Weights of a small GPT-style language model, trained from scratch on English Wikipedia: 1064M tokens.
MLP neurons of a small language model. Each row is named by its layer, matrix (gate and up: input weights) and neuron, and shows model dimensions 288-383. Each number is 128 + 32 x the weight over its row's rms, rounded and kept within 0 to 255. A neuron's up and down rows have the sign that makes its largest values positive.
After each neuron's rows, "fires on" lists the tokens most often at its 100 highest values on Wikipedia text that the model never trained on.

L2.gate443 [134  71 187 148 170 110 127 185 119  44  87  70 102 110 111 145 131 160 116 163 110 147 133 105 130 101 131 191  48 142  72 120 131 108 171 148 101 133 135  64 178 149 123  96 157 112  78 121 125 114 162 141 131 147  75 115 135  99 112 143 118  81 136 151  98 147 159 123  95 113 177 101 116 154  88 137 111 160 139 132  97 160 145 101 124 129  91 100 106 121  97 119 167 134 202 119]
L2.up443 [180 116 129 120 173 117 137 112 185  92  83  83 123  44  87 136 135 161 169  88  71 127  79 107 159 152 126 147  28 155 118 137 122  90 136 149 106 142 129 142 155 172 165 136 168  65 131 117 126 115 107 181 130 163  63 149 123  83  63  71 140  88 104 149  94 121 141 106  97 105 155 137 111 120  94 127 119 125 113 121 144 172 144 149 139 153 113 117  99 104 140 113 169 145 112 123]
fires on: " at", " At", " of", "At", "On", " on"

L2.gate415 [136  78 142  84 173  82 116  88 153 200 108 121 163  74  99 194 163 113  82 103 141  77 166 106 139 143 113 127  58 103 120  87 142 154 120 137 115 138 123 141 134 114 149 112 119 198 130 151  81  97 145 147 137 153  88 115 118 139 127  74 132  78 109  82 122 110 185 103  95 138 120  84 130 161 156  91 119 140 204 162 140  96 171 144  41  80 123 136  99 119 180 150 160 162 176 113]
L2.up415 [183 101 123 168  72 179 110 137 165 134 128  52 154 136  82  91 123 195 145 112 139 125 143 164  80  83  88 135 174 118 123  86 134 162 155 153 159  78 159 135 161 137  81 237 119 140 146 142 152  90 181 141 122 122 150 125 161 131 160 162 127 149 175 141 119 101 154 117 118  92  97 129  79 180 189 132 112 128 126  97 159 111 150 146  68 138 126 146 126 191  88 116  91 107  98 141]
fires on: ",", "w", "if", "]", "IT", "ang"

L2.gate2017 [106 163 153  75 197 114 169 119  99 109 140 146 166 147 164 101 158  70 140 100 114 106  79 124 121 134 153 141 198 136 157 142  96 151 117 143  79 109 195 125 125 106 125  59 166 149 123  61 156  91 119 173 117 141 128 149 153 159 137  99 154 200 134 138 129  74 125  82 141  89 183 122 132  66 167 178 155 119 125 115 134 102 145  90 104 148 139 122 120 122 114  88 132  91 104 186]
L2.up2017 [169 149 195  88 200 136 139 140 118 136 132 168 107 123  25 140 130 118  83  90 131  92  66 168 133 170  65 125 172 110  48 157 115 108 162 102 102 124 147 159 133 138 116 131 186  82 121 126 140  84 143 115 201 168 108 171  79 150 130 145 116  83 111 118  78 163 102 103 187  97 125 156 139 135 129 127 120 110 124 161 121 145 129 137  92 101 158 117 126 121  90 169 179 125  72  30]
fires on: " |", " %", ".", ",", " 1", " 0"

L2.gate1744 [125 121 176 128  82  56 201  84 105 136  90  81  41 144 152 105 141 171 106 134 164 130 128 114 153  71  98 123 111 184 142 110 142 146 160 164  94 152  94 154 115  89 153 120 132 116 156 119 139 100 143 141 149 142 102 109  79 134 132 108  75 119 113 119 115 154 108 174  86 114 124 128 177 118 135 154 117 136 148 128 100 153 106 160 154  83 132 151  99 101  90  89 151 113 130 148]
L2.up1744 [113 167 123 246 127 136 142 128 163 141 144  85 121 148  81 153 110 114  82  85 120 128  88  74 135 175 141 158 109 113 101  97 133 182 168 138 100  52 119 149  78 142 110 204 165 101 126 129 172 145  73  64 109 120 125 177 122 171 108 159 108 150 151 175 196 115  86 100 179 178 126 164 139  72  52  93 165 104 136 114 165 113 110  83 108 141 163 112 149 182 177 141 166  73 169 142]
fires on: " as"

L2.gate1934 [115 144 102 102 150 111 164 167 160 114 102 123  92 158  79  66 111 140 166 148 134 151 125  94 169  81 115  79 155 106 106 205 149 175 123 124 184 111 103 118  59 112 135  80 110 117 118 125  87  67 115 163 117 119  89  57 147  94  80 139 135 135  10 126 115 146 127 163 148 109 159 107  75 136 129 136 167  87  73 151 172 181 119 119 134 142 100 122  96 153 183 127 107 104 154 153]
L2.up1934 [127 140 135 110  81 109 127  74 169 146 161 188 105 123 101 149  58 112 166 134 137 148 107 133 124 134 188 139 116 144 131 175  99 162 130  92 133  96 184  97  78 123 157 111 150  64 136 163 116 104 131 158 137 103 100 167  92 102 136 119 161 120 105 176 139 130  75 114 161  89 114 162 128 189  96  98 142  91 125 118 168  80 160 147 111 179 170 114 144 137 132 179 122 148 129 107]
fires on: ".", " |", "'", "ă", ";", ")"

L2.gate2771 [ 70 134  62  64 177 126 100 166 174  65 126 160  96 143 143 185 116 156 180 198 131 137 171 150 118  86 129 109 158 166 143 130 139 118 106 119 115 186 142 124  95  95  95  92 115  98 156 108 166 137 125 131 165 225 113 103 134 116 100 104 125  99 114 124 155 114 117 170 125  54 138 117  97 119 145  59  73 126 123 130 174 145  92 110 191 102 113 183 139 137 133 100 104 203 138 138]
L2.up2771 [133 116 127 107 150 132 105 164 173 167 156 104  28  74  26 141 150 181 111 100  89 139 104 135 102 122 157 131 162 163 150 234  97 129 104 122 119 100  97 132  96 171 178 102 113 141 148 193  72 195 113 153 149 192 137 106 158 138 117  73 134 110 109 116 135 114 126  91 154 115 142 126 103 156 108  83 160 130 125 132 148 183 160 143 143 113  86 154 146 100 141 113 190 162 160  92]
fires on: " in", " |", ":", " •", ";"

L2.gate1635 [136  69 149 109 129  76 117 180 142 104 124 209 124  99 155  91 135 165 137 119 161 100  86 116 102 118 135 191 177 132 138  88 141 129 127 130  62  82 135  97 145 162 103 149 171 102  84  96  42 117 137 128 171 129 130 119 141  70 134 117 132 157  91  49 164  60 116  92 111 140 130  88 122 127 153   0 126 145  56 132  96 150  95 192 156 100 175 137 138 100  93 199 139 126 140 142]
L2.up1635 [138 176 118 138 174 119 148 117 159 131 153  60 133  63  93 163 183 145 135 153 134 118  67 156 186  80 162 111 133  96 127 156 152 117 160 137 104 104 150 121 155 150 158 132  68 161 140 116 196  90  77 136 132 105  54 135 203  73 146 150 167 153 137 127 112 137 155 120 110  41 147 142  70 130 100  81 134 112 197 140 133 185 163 124 129  92  64  68 148 169 127 149 100  94  70 129]
fires on: " for", " to", ";", " |", "for"

L2.gate2195 [165 155 157 196  88 153 124 139  98 120 159 139  75 161 118 124 128  84 112 117 113  77 119 101 136  93 125 162 121 127 169 124  78  99 101 108 143  72 135 107 146 208  99 131 106  84 147 125 175 178  99 148  71 139 105  89 115 117 102 129 194 104 155 121  92 157  94 162 111 131  94 175 120 129  93 113 139 102 165 128 120 142  54 103 162 152  52 141 125  98 158  88 167  94 227 176]
L2.up2195 [117 122 155 129 150 112 137 175  90 145 160 124 118 139 162 152 162  71 112  69 145 168 167 160 120 131 106 121  90  86 127 177  83 106 113 137 143 104 185 106 104 106 127  93  87 100 133 137 143  62 142 115 155  80 118 169 130 142 143 129 175 109 118 101  99 178  50 147 108 168 102 155  70  96 107 134 194 136 102 139 149 157 127  84 117  98  78 172 148 139 129 109 167 112 141 198]
fires on: "\n", " |"

L2.gate1799 [ 83 147 134 178  60 147 106  49 125 111 113 104  91  88 174 102 185  86 105 122 178 137 153  94 170 157 147 116 147 100 146 150 110 139 124 137 131 104 131 195 117 131 109  80 156 147 185 127 126  96 109 145  94 156 105 153 131  62 162 146 171 148  97 106 102 118 133  95  79 122 135  99 112 108  98 137 111 106  98 152 142 102 158 116 150 124 139 140 156 135 149 151 125 126 146 180]
L2.up1799 [104 122 193 136  91 100 130 145 156 187 101  94 138 139  91 131 129 136 110 153 175 109 132 133 149 125 113 167 194 122 117 134 124  51 137 117 148 147 128  70  62 116 141  78 154 112 192 175 136  90  86 163 155  87 128 170 106 102  86 128 129 161 160 139  85 123 121 118 106 164  95 130 103 105 156 198 109 165 140 137 109 168 127 145  94 149 152 154  87 108 133 125 134  80 107 154]
fires on: ":", " there", ".;", " |", "There", "."

L2.gate2722 [138 116 126 178  86 145  80 143 193 166 113 154 142  96 134 188 136 163 123 116 120 146 122  66 121 140 117 166 110 123 116 165 148  96  88 100 115 121 113 145 156 123 126 125 121  89 111 113 192 174 101 145 156 154 134 101 166  82  30 126 145 124 118 139  69 201  97 129 140 157 132  86 115 147 106  55  95 112 152 110 174 154 163  56 134 124  90  88 118  82 116 118 200 131 166 111]
L2.up2722 [100  97 129 128  97  69  67 106 110 117 120 138 105 153 146 157 111 148 105  90 144 177 114  56 173 189 102 149 170 172  97 127 134 135 167 106 142 175  91 125 206 129 119 126 152 113 144 147 120 111 103 165 143 142  99  70 131  85 135 112 152  98 161 159  68 155 115 140 107 201  98 110 111 177  65  71 110 139 128 112 174 125 181  90 146 125 106  96 140  64 113  95 117  86 130 144]
fires on: " at", " At", "At", "at"

L2.gate670 [125 161 199 126  84 124 155 119  86  24 105 149 108  81 112  98 133  76  73  59 156 135 138 151 156  93 159 145 109 153 109 162 178 201 179  96 105 123 186 166 137 109 160 143 143 193  89  95 146 134 180  57  98 154 108 125 106 169 130 112 142 154 159 147 125 114 144  87 130 115 139 112 139  54 116 128 111 133  75 104 161 132 142 117 124  99 123 181 127  60 135 187 146 154 138 168]
L2.up670 [115 129 117 126 109  72 107 112 113 125  64 135  91 113 111 123  27 160 130 110 108 115 137  99 121 172  97 151 144 108 129  72 108 116 172 114 171 127 106  85 124 141 156 143 153 117 169 104 110 130 103 169 135 133 177 170 122  80 144 115 105 120 115 111  82 105 167 102 111 168 115  90 136 108 123 103 132 117 155 162 103 142 170  63  66 125 163  92 130 141 152  83 155 229 109 146]
fires on: ",", "),", " out"

L2.gate1583 [160 116 141 146  93 128  90 105  81 177 111 143 158  87 126 138 157 184 144 106 109 104 122 115 110 115 156 111 136 115 142 145 163  92 105 125  89 147 115 175 103 116 147 119 119 124 147 204 128 193 115  79 162 188 151 105 123  95 124 146  60 157 104 126 184 161 127 126 145  66 133 101  97 148 115 118 119  70 127 147 152 140  96 116 150 120 132 161 109 147 157 110 135 133  90 159]
L2.up1583 [142  64 121  93  91 113  98 132 153 124 101 177 127  67 108 134 181 168 151 103  86 161 152  94  93 116 148 101 128 117 118 156 101 131 105  92 106 119  96 184 121 207 125 126 111 127 154 205 131 140 162 126 122 113  86 144 161 107 116 146 131 151  91 151 152 145 152 113 118 102 205  79  94 176 197  88 133  76 145 113 124  95  90 152  90 149 172 153 206 135  98 122 122  70 120 152]
fires on: " |", ":"

L2.gate1422 [157 156 150  84 104 145 135  84 126  73 181 145 156 143 109 129 117 164 102 149 141  92  91  93 148 146  86 179 122 136  51 115 112 140 120 105 111  83 166 100 142 112  94 122 146 143 111 163 134 167 167 151 211  84 121 156  74 124 128 135  81  84  47 127 112 119 119  52 142  69 144 165 116  79 109 116 137 136 140 171  96  68 189 107 138 102  80  71  87 171 126 129 179 113 105 117]
L2.up1422 [119 154 163  67 164 166  81 110 103 105 142 123 143 126  84 149 158 142 115 105 146 148  61  92  94 117 142 113 159 102 108 112 140 124 105  98 109  67 122 132  89 113 178 146 134 122 175 182 103 105 150 121 121  91 122 152  49 104 105 107 117 162 118 116 150 117  57 139 159 103 151 109 114 170  93 161 159  85 120 138 126 142 100 108 124 114 170 150  67 116  86 188 118 142 122 191]
fires on: " |", " yards", ";", "9", "26"

L2.gate972 [117 109 153 171 120 148  93 117 138 142 191 103 147 181 123 185 137  99 114  86 161 155 175 128 136 167 167 140 164 182  90 100 122 134  88 119  94 132 172 129 127 136 148 141  97 119 147 174 150 162 135  99 107  51 112 112 144 143 145 107 139 136 123  79  84 101 118 132  81 128  69 168 157 167 162 159 117 110 188 110  85 125 128 124 143 118 135 123 129  68 161 154  77  84 124 100]
L2.up972 [ 85 144 108 150  69 138 167 108  59 132  98 131 112 107  67 168 172  75 179 140 100 181 123 136 125 109 121 115 154 154 193 121 142 147 142  99 102 194 142  77 112 137  96  71  67 142 145 163 158 114 149 144 134 135 218 179 132 107 111  55 133 144  93 121 118  91 191 130 152  74 100  75  79 147 161  96 160 123 118  73  86  97 114 110 134 137 136 120 125 110  72 153 151 144 158 163]
fires on: "p", " |", " served", "b"

L2.gate2087 [137 133 121 150 180 125 126 188  89 153 113 150 116 140 119 170 146 121 123 139 129  96 164  84  87 192 137 154 124 132 193 124  83 142 120 109 191 146  91 106 106 121 102 121  83 108 160 155 138  95 132 138  99 168 136 159 139 146 147 123 139 120 116 103 141 129 185 116 119 120 148 145 151 103 102 119 124 148 112 112 123 140 156 125  88  86 161 161 116  83  86 112 115 129 120 126]
L2.up2087 [137 143 130 129 123 161 152 118 127 174 136  83 186 105 146 180 142 149 164  43 152  83 126 152  83 137 155  94 151  92 118 131 143 108 159 112 119 120 118 131  99 108 115  84 124  99 193 130 109 181 201 118 153 153 136 165 156 160 137 137 139 138 143 112 158 102 149 126 160 117 129 175 121 159 161  91 123 150 137 138 135 110 116 119 171 130 167 133 119 142 173 129 155 102 153 138]
fires on: "–", "\n", "—", ",", " years"

L2.gate1130 [141 130 153 159 101 141 124 136 153 142  98 142  77 135 169 150 118  97 141 152 116  94 144 168  72 120 171 149  81 129  80 152 146 120 138 124 121 156 168 176 129 154  85  70  92 137 186 126 199 114 149 143 103 169 154 136 125  81 118 144 136 139 113 144  97 142 133  94  69 100 106 165  98  73 125  95 139 147 190 143 131  89 171 198 127 116  97 131 126 150 146 136 151 118 136 130]
L2.up1130 [187 156 130 169 154  88  98 144 137 175  87  83 133  90 125 168 215 106  63  99  75 153 107 114 100 146 112  92 114  77 114 109  69  65 166  86  89 140 168 120 138 145 106  97  83  93 120 128 125 107  51   2  87  87 156 175 118 148 152 115 143 138 140  88 123 165 111 158 116 143 108 130 142 168 142 137 132 123  74 158 125 120  89 148  99 125 138  70 129 103 156 142 141 106 140 160]
fires on: " |", ":"

L2.gate2798 [ 61  92 101 153  91 139 119 183 122 104  90  90 150 132 153 103  81 176  92 101 151 111 111 147 109 138  60  73 150  94  98 134 118 121 143 110  99 146 106 135 115 150 138 183 131 135 120 121 137 161  81  81 102 101 136 162 142  82 176 136 123 121 120 134 116 147 141  75 139  93  79  87 137 132 162 150 159 125 132 160 126 166 139 113 168 112 109 121 123 114  87 102  64 139 110 141]
L2.up2798 [159 100 172 181  90  92  75 152 101 146 152 125 133 142 146  55 159 128  87 168 186  96 183 176 115 129 168 109 141 134 120 124 116  95 157 151 126  57 150  91 123 112 139  95 157 203  95 110 140  99  97  73 118 142 223 154 114  60 135 123  94 141 159  99 132 125 139 139 151 104 111 156  78 190 166 135 185 141 110 127 157 117 112 153  95  95 152 120 133 145 102 124 136 151 136 157]
fires on: " to", " for", " from", " by", " about"

L2.gate2994 [124 107 148 130 126 112  99 144 165 111  94 153 102 132 160 102 194  76 173  98 137 138 141 125 159 156 151  73 130 104  97 113  96 127  85  76 138 154 151 146 122  82 134  54 122 141 125 125  42 130  88 149  72 137  93 156 138 152 161  80 156  41 165 149 139  97 121 130 135 126 109 153 118 110 177 107  47  96 204 128 136  84 150 218 145 100 142 127  68 140 127 149 160 150 131  21]
L2.up2994 [158 178  94 166  91 122 133 160 152 149  97  74  82 105  84 119 105 120 162  51 154 125 149 127 187 142 169 150 116  78 145 202  86 125 145  88  45  90 132 174 153 186 132 180  94  88  98 135 118 157 112 113  57 194 125 108 189 143 147  97 167 100 151 121 127 145 131  99 227  81 162  85  89 129 172 150 165 167  76  91  91 135 137 129 122 109 112 116 164 103 143  89 164 159 102 137]
fires on: " |", ":", "_", ".", " in"

L2.gate1818 [ 62 184 137 152 112 127 106 100 180 120  65 164  98  70 155 124 150 107  65 100 101 121 120 151 113 119  72  90 135  77 141 134 131  95  94 166 124  89 130 116 147 144 102 152  99 121 126 137 146  84 140 135 119  79 148 125 142 188 113 126 162 148 128 119  89 131 165  77 141 116 153 120 110  96 148 146 160 107 133 128 159 145 207 143  66 122  74 142 153 119 115 153 119 103  88 190]
L2.up1818 [175 159 127 154 113  96  51 160 172 149 103 111  83 146 158 154 184  61 144 131 120 203 103 160  97 122 116 143  93  99  66 207 147 114 149 141 137 136 100 142 119 155 125 122 160  68 182 127 157 119 132  89 125  84  97 119 121 147 114 142 168 133 148 176  79 113 114 147 122 158  86 128  94 116  99 103 146 143 186 124 160 100 103 103  93  96 151 137 127 120 208 141 149  79 130  58]
fires on: " |", ")", " between", ",", " ("

L2.gate2484 [119 143 128 151 163 105 156 143  92  42 195 125  52 168 130 115 125 139 157 133  93 113 144 116 146 156  92 118 133 107 165 162 152  83 143 128 110 154  64 150 139  98 117 129 141  90 146 118 118 133 118 171 121 177  81 163  67 107 128  90  90  74 114 126 161  89  51  88  91 112 193  96 187 152  87  64 170 137 115 117  72 216 154 144 136 139 135 165 161 127 130 124 154 216 113 145]
L2.up2484 [ 95 135 115 238  84 119 158 156 125  69 130 111  78 175 147 133 146 176  75 124 116  83 154 100 188 186 152 147 146  91 117 142 103 137 154 115 158 147  90 146  83 133 174 147  81 139  97 107 106 115 196 131 113 204 111 162  91 124 152 110 151  73 120 106 135 104  79 122 110 121 163  87 133 131  81 145 159 149 135  96 130 179 114 130  97 170 116 157 166 141 139 106 168 178 162 146]
fires on: " to", " |", ";", " have", " •"

L2.gate575 [ 75 139 106 132 125 106 151 121 199  87 115 102 120  36 147 144  93 180  99 147 166 118 149 136 154 148 184 119 161 134 132  78 122 113  78 149 145 137 123 164 138 121 130 156  79  86 116 151 118  74  67 196  81 175  96 133 138 142 108 139 125 171 124  91 145  83 154 134 115  92 134  81 129 140 112 120 122 159 134 119 121 100 151 131 162  93 132 181 183 148 135 185  93 147 111 174]
L2.up575 [ 96 131 110 119 113 145 164 121 138  56 115  45  57 150  67 102 162 140  95  69 160 109 114 130  41 114 202 120 117 147  70 116 128 160 116 156  79 149 135 130 163 117 109 152  84  56 134 170 120 119  97 135 118 150 174 152 168 151 124 118 126 113 110 131  91 130 121 113 140 154  79 109 127 102 169 151 124  85 150 141 153 105 167 103  92 123 147 146 133 160 125 117 191 202  72 145]
fires on: " in", ",", " |", " southern", " southeastern", " •"

L2.gate2341 [120 100 135 101 123 138 142 158 177  95  96 109 120  95 150 106 173 109 134  99 153  59 162 145 130 114 120 174 125 126 128 184  94 123 154 141 106 120 110 142 131 147 141 137 176  60 130 100 153  96 187 112  88  93 119 147 136 121 141 129  69 137 134 128 117 108  86 101 145  95  95 124 127 134 149 110 165 124 154 124 142 144 134  98 133 144 122 149 107 144 170 121  95 115 144 141]
L2.up2341 [ 67  69  62 102 108 138 149 135 131 146 142 149 172 180  84 140 181 124 100 149 139 117 100 141 126  80 138 175 153 172 107  99 142  75  94 146 121 100 125 116 121 148 175  95 190 149 104 155 112 100 176  90 182 140 147 134 123 124 141  99 110 177 160  81 144 104 187 100 132 140  76 103 121 119 130 154  93 117 140 142 116 113  65 128 143 103 113  95 111 136 131 118 153 124 134  98]
fires on: " from", " to", " for", " by", " From"

L2.gate2932 [ 95 136 127 142  94 122 106 106  87 124   8  60 174 171 191  80 117  73 130  84 165 131  95 190 105 125  96  84 106 135 181 144 157 134 118 135 129 137 127  77 133 127 141 158 143 101 114 106 138 181 136  67 100  93  53 108 141 111 123  59 159 117 118 241  92 138 151 101 125 135 129 135  98 132 114 121 144 144 145 117 108  96 116 140 135  83 140 112 168 131  73  52 151  56 134 116]
L2.up2932 [115 140 143 158 172 151 148 101 185 142 108  64 153 170 142  52  56  92 146 151 164 114 104 152  82 172 118 138 178 132 169 130  83  76 168  81  68 121 149 110  75 102 133 140 115 122 162 182 129 134 129  81 125  82 116 106 115  97 227 110 143 137 162 179 155 121 173  67 186 125 159  95 116 154 112 127 128 169 103 121 150 153 149 142  84 176 155 152 237 154 113 114 129 103 156  91]
fires on: " of", "-", " from", " to", "o", "/"

L2.gate2961 [145 115 169 138 100 147 189 145 127 178  71  78 127 232 163  88  83 176 131 145 227 128 139 152 112 145 111  73 163 167 104 149 123 177 150 102 166 116 171 120  81 138 124 136 106 158 111 109 174 162 146 145 169 120 192 147 106  95 131 153 135  88 131 146 181 148  96 147 179 140 139 187 103 123 110 125 128 100 187  96 116 172 149  74 134  91 145 101 110 127 122 167  89 113  84 160]
L2.up2961 [147 134 122 198 146 101 114 206 152 163 158 140 139 121 186 141 205 145  92 141 131 105 152 136 130 111 105 135 115 115 145 144  31 102  76 150  89 143  45 152 179 161 127 131 146 115 100 132 157 140 130 116 121 115 145  95 136 135 161 137 135 169  95 146 101  87 148 107 127 106 124 140 121 125 111  93  77 112 109 147 137 129 171 133 137 103 172 214 115 140 135  93 176  92 156 119]
fires on: " States", ".", " Kingdom", " release", " final"

L2.gate1096 [116  76 146 121 117 148 131  84  83 180 130  55  95 141 139  87 128 113 147 105  95 143 110  86 154 128 107 150 146 158 114 114 140 124  80 131 128 118  58 107  95 160 130 175 138 126 200 100 134 123 146 182 142 177 170 105 146 186 169  81  84  62 132 108 171 100 190 189 120 109 104 206 110 168 111 114 123 124 121 174  75 122 101 121 136 101 131  93  93 107  95  99  45 119 148 124]
L2.up1096 [138 103 128  99  98 179 150 103  98 150 142  91 110 140  98  95 141  92 178  74  85 108 141 112 127 121  79 149  96 135 127  78 160 135  68 155 142  51  72 146  70 145 118 165 145 119 151 139 122 159 144 195 195 169 135 114 106 204 147  78 121  82 139  88 121  69 184 160 151 140 112 197 103 116  91 109 105 122 123 138 117 105 111 169 130 126  79 130  81 123 138 113  71 107 110 109]
fires on: " 15", " Luther", " 14", "14", " Singapore", " Eric"

L2.gate141 [ 76  68 140  98  89 148 141  86 145 126  85 143 103  63 118 118 138 148 130 131 149 166  89 127 101  96 148 108 131 196 108  69 156 119  67 152 114  88 115 127 137  96 207 129 181 150 198 160 155  45 107 105 113 122 136  90 117 141 104 105  79  78 129 115 162 144 145 107 124 122  78 109 110 105 138 138  61  93 123  99 113  90 119  82 138  83 148 161 155 135 149 150 136 109 161 151]
L2.up141 [133  88 121 110 123 167 134 125 101 120 127 125 128 158 159 101  93 213 102 132 144 157 102  96  67  96 122 118 148 183 110 146  95 133 115 154 114  90 144 132 123 183 175  70 151 142 128 114 130 105 136 146 168 119 135  82 131 146  95  91  94  91 136 150 132  89 162 114 125 112  94 142 173 138 188 142  91 107 103 138 120 117 107 137 142 109 113 153 103 114 119 101 117 163 182 133]
fires on: "°", "ian", "i"

L2.gate2783 [134 164 136 145 104 110 211 123  80 162 148 133  87 194 122 129 166 134 101 133 131  93  86 108 157 123 144 135 153 130 133 109  76 130  88 134 111 105 157 124 122 116 128 139 105 115 129 153 139 163  93 129  84 174 128 137 143 116 141 160 129  93 120 111 118  70  78 164 116 103  69 172 149 117 121 117 165 168 102 137 102 137 150 124 107 118 151 110 177 119 149 160 134 103  96 172]
L2.up2783 [106 123 236 126  92 123 121 132 112 160  99 114 138 133 120 144 184 152 106 143 104 127 112 106 134 191 132 133 105  63 113 100  81  99 134  93 137 128 158 119 128 193 162 136  81 120 191 177 153 124  96 131 187  77  92 141  86 111 133 186 138 184 122 148 100 142 128 130 157  59 143 142 137 165 105 179 151 138 157 119 145 111 150 132 136 134 142 109  96 137  99 137  94  76 150 190]
fires on: " |", "\n"

L2.gate1777 [111 113  99 123 121 131 123 138 159 104 125 110 118 124 170 124  98 152 121 150 119 147 110 126 145 123  95 138  93 130 159 114 174 116 206 125  46  91 142 134 133 137 109 146  79 111 154 130 110 114 160 165  83 153 155 119 159 158  96 133 153 208 127 131 109 130 109  74 146 123 185 122  95  94 118 144 126 137 168 100 134 103 130  70  59 120 133 213 119 128 170 103 160 184 157 103]
L2.up1777 [144 119 155  95 166 156 128 125  80 152  78 126 123 215 158 135 136 196 102  98 101 135 112  91 151 138 178 198 114 105 134  90 196  91 161 108 190 156 135 133 152 146 165 160  91 115 138 154 131 112 150 169 142 139 122 183  32 152 124 145 170 101 131 123  74 125 131 153 136 101 162 105 148 119 108 132 132 123 124 141 139  90 101 147 104  85 122 127 152 118  97 144 142 147 146 106]
fires on: ","

L2.gate1307 [121 140 147 176 111 152 128 157 140 171 151 180 110 114 108 155  90 150 153  74 114 112 104 182  94 120 140  97 180 105 153 103  92  55 123 134 116 109 135  81 143 131  79 115 109 156 186 122 141 114 115  82  88 157 111  80 146  67 122 117 133 150 139 122 168  98 150 142 125 123 112 126 174 111 103  99 143  76 129 125 126 136 161 118 150 105 166  49 128  78 123  91 101 163 117 153]
L2.up1307 [145 138 121 168 108 157 145  84 164 164 115 106 136 148 109  25 146 195 158  89 112 180 128  98 116 141  87 154 137  46 116  87 126  98 126 127 133 151 214  61 113 164  89 132 120 176 108  95  90 157 159 154 122 143  96 150 163 136 148 158 131 151 113 181 117 114 153 134 120  74 152 104 145 211 121 139 102  44 169 158 172 136  72 108 167 116 144 123 106 160 141  85 160  87 106 119]
fires on: " and", " (", " |", ","

L2.gate177 [141 139  95 142 164 109 182 105 130 120 148 142 137 144 140  90 122 173 122 148 106  98 149  83  89 119 201 137 145  54 146 116 114 135 146 100  77 112 184 135 130 101 109 114  72 140 136 191 137  63 162 129  75 203 134 150  90 126 142 132 157 129 167  99 121  97 104 127  92 143 166 125 155  85 140 124  93 146 183 138 139 142 156 119 108  98 167 126 136  81 167 116 152 161 102 163]
L2.up177 [149 160 141 137 139 111 119 111 127 171  84  67 177 141 142 102 122 147 164  87  71 115 131 151 123 113 139 108 137  97 118 102 173 106 174 133  89 133 109 135 174  97 120 123  97 126 196 198 128  83 130 184 122 202 119 141 126 107 117 149 125 163 128 108 127 157 107 112  97 117 143  98 139  87  94 122 168 178 156 109 153 121 149 128  57 136 162  90 161 139 134 140 172 143  92 169]
fires on: ",", "g"

L2.gate614 [138 129 154 134 136  92 140 101 118 136 124  72 119 185 137 159 170 155 109 189 205  92  48 163 150  62 139 105 116 154  92 128 103 134 170  94 113 165 124 151 151 172 163 159 144 112 181 122 113  53 123  68 138 144  84  84 131 106 144 112 154 166 123 148 114 154 118 176  99 171 135 177  67 101 106 106 148 119 136 169  45 141 128  63  78  75 106 104  82 145 128 149 150 120 109 114]
L2.up614 [124 119 131 142 152  81 101 136 127 102 174 106 145 169 135 130 186 148 124 184 117  79 108 168 144  86 183  93 141 102  81 131 134 132 174 125 124 105 160 194 183 159 202 126 134 102 158 131 121  96 121  72 123 129 114 110 112 163 166  90 129 166 103 113 110 176 112 144 105 100 177 189 130  52  78 117 143 208 154 132  98 147 131 135  99 106 117 124 108 171 137 188 167  91 128 113]
fires on: " as", " up", " According", " to"

L2.gate1611 [105 209 150  96 121  84 127 174  66 103  70 131 171  92 122 151  79 131 145 131 106 125 119  94 143 145 163 151 149 143 147 169 111  94  98 128 110  86 139  79 144 157 118 176 139 144  93 153 117 109 138 143 120 186 112 171 105 176 137 147  92 122 138  99 145 115  36 107  82  93  99 109  78  86 150 143  84  71  43  98 124 198 158 178 113 151 115 144 114 118 101 149 103 141 108 147]
L2.up1611 [150  97 115  87 153 133 151 120 125 187 133  81 141 120  98 174 121 154  91  91 125 146 161 154 114 126 176 101  88 118  95 105 165 147 159 110  84 118  89 115 105 122 128 144 137 140 102 149 146 111 118 124 108 180 124 161 105 125 171 199 132 149  86 102 116  88 120  86 151 123 119 134 107  64 145 171  87 137 123 139  76 206  99 158 126 136 144 118 117 189 162 147 132 109  69 166]
fires on: " |", " 0", ";"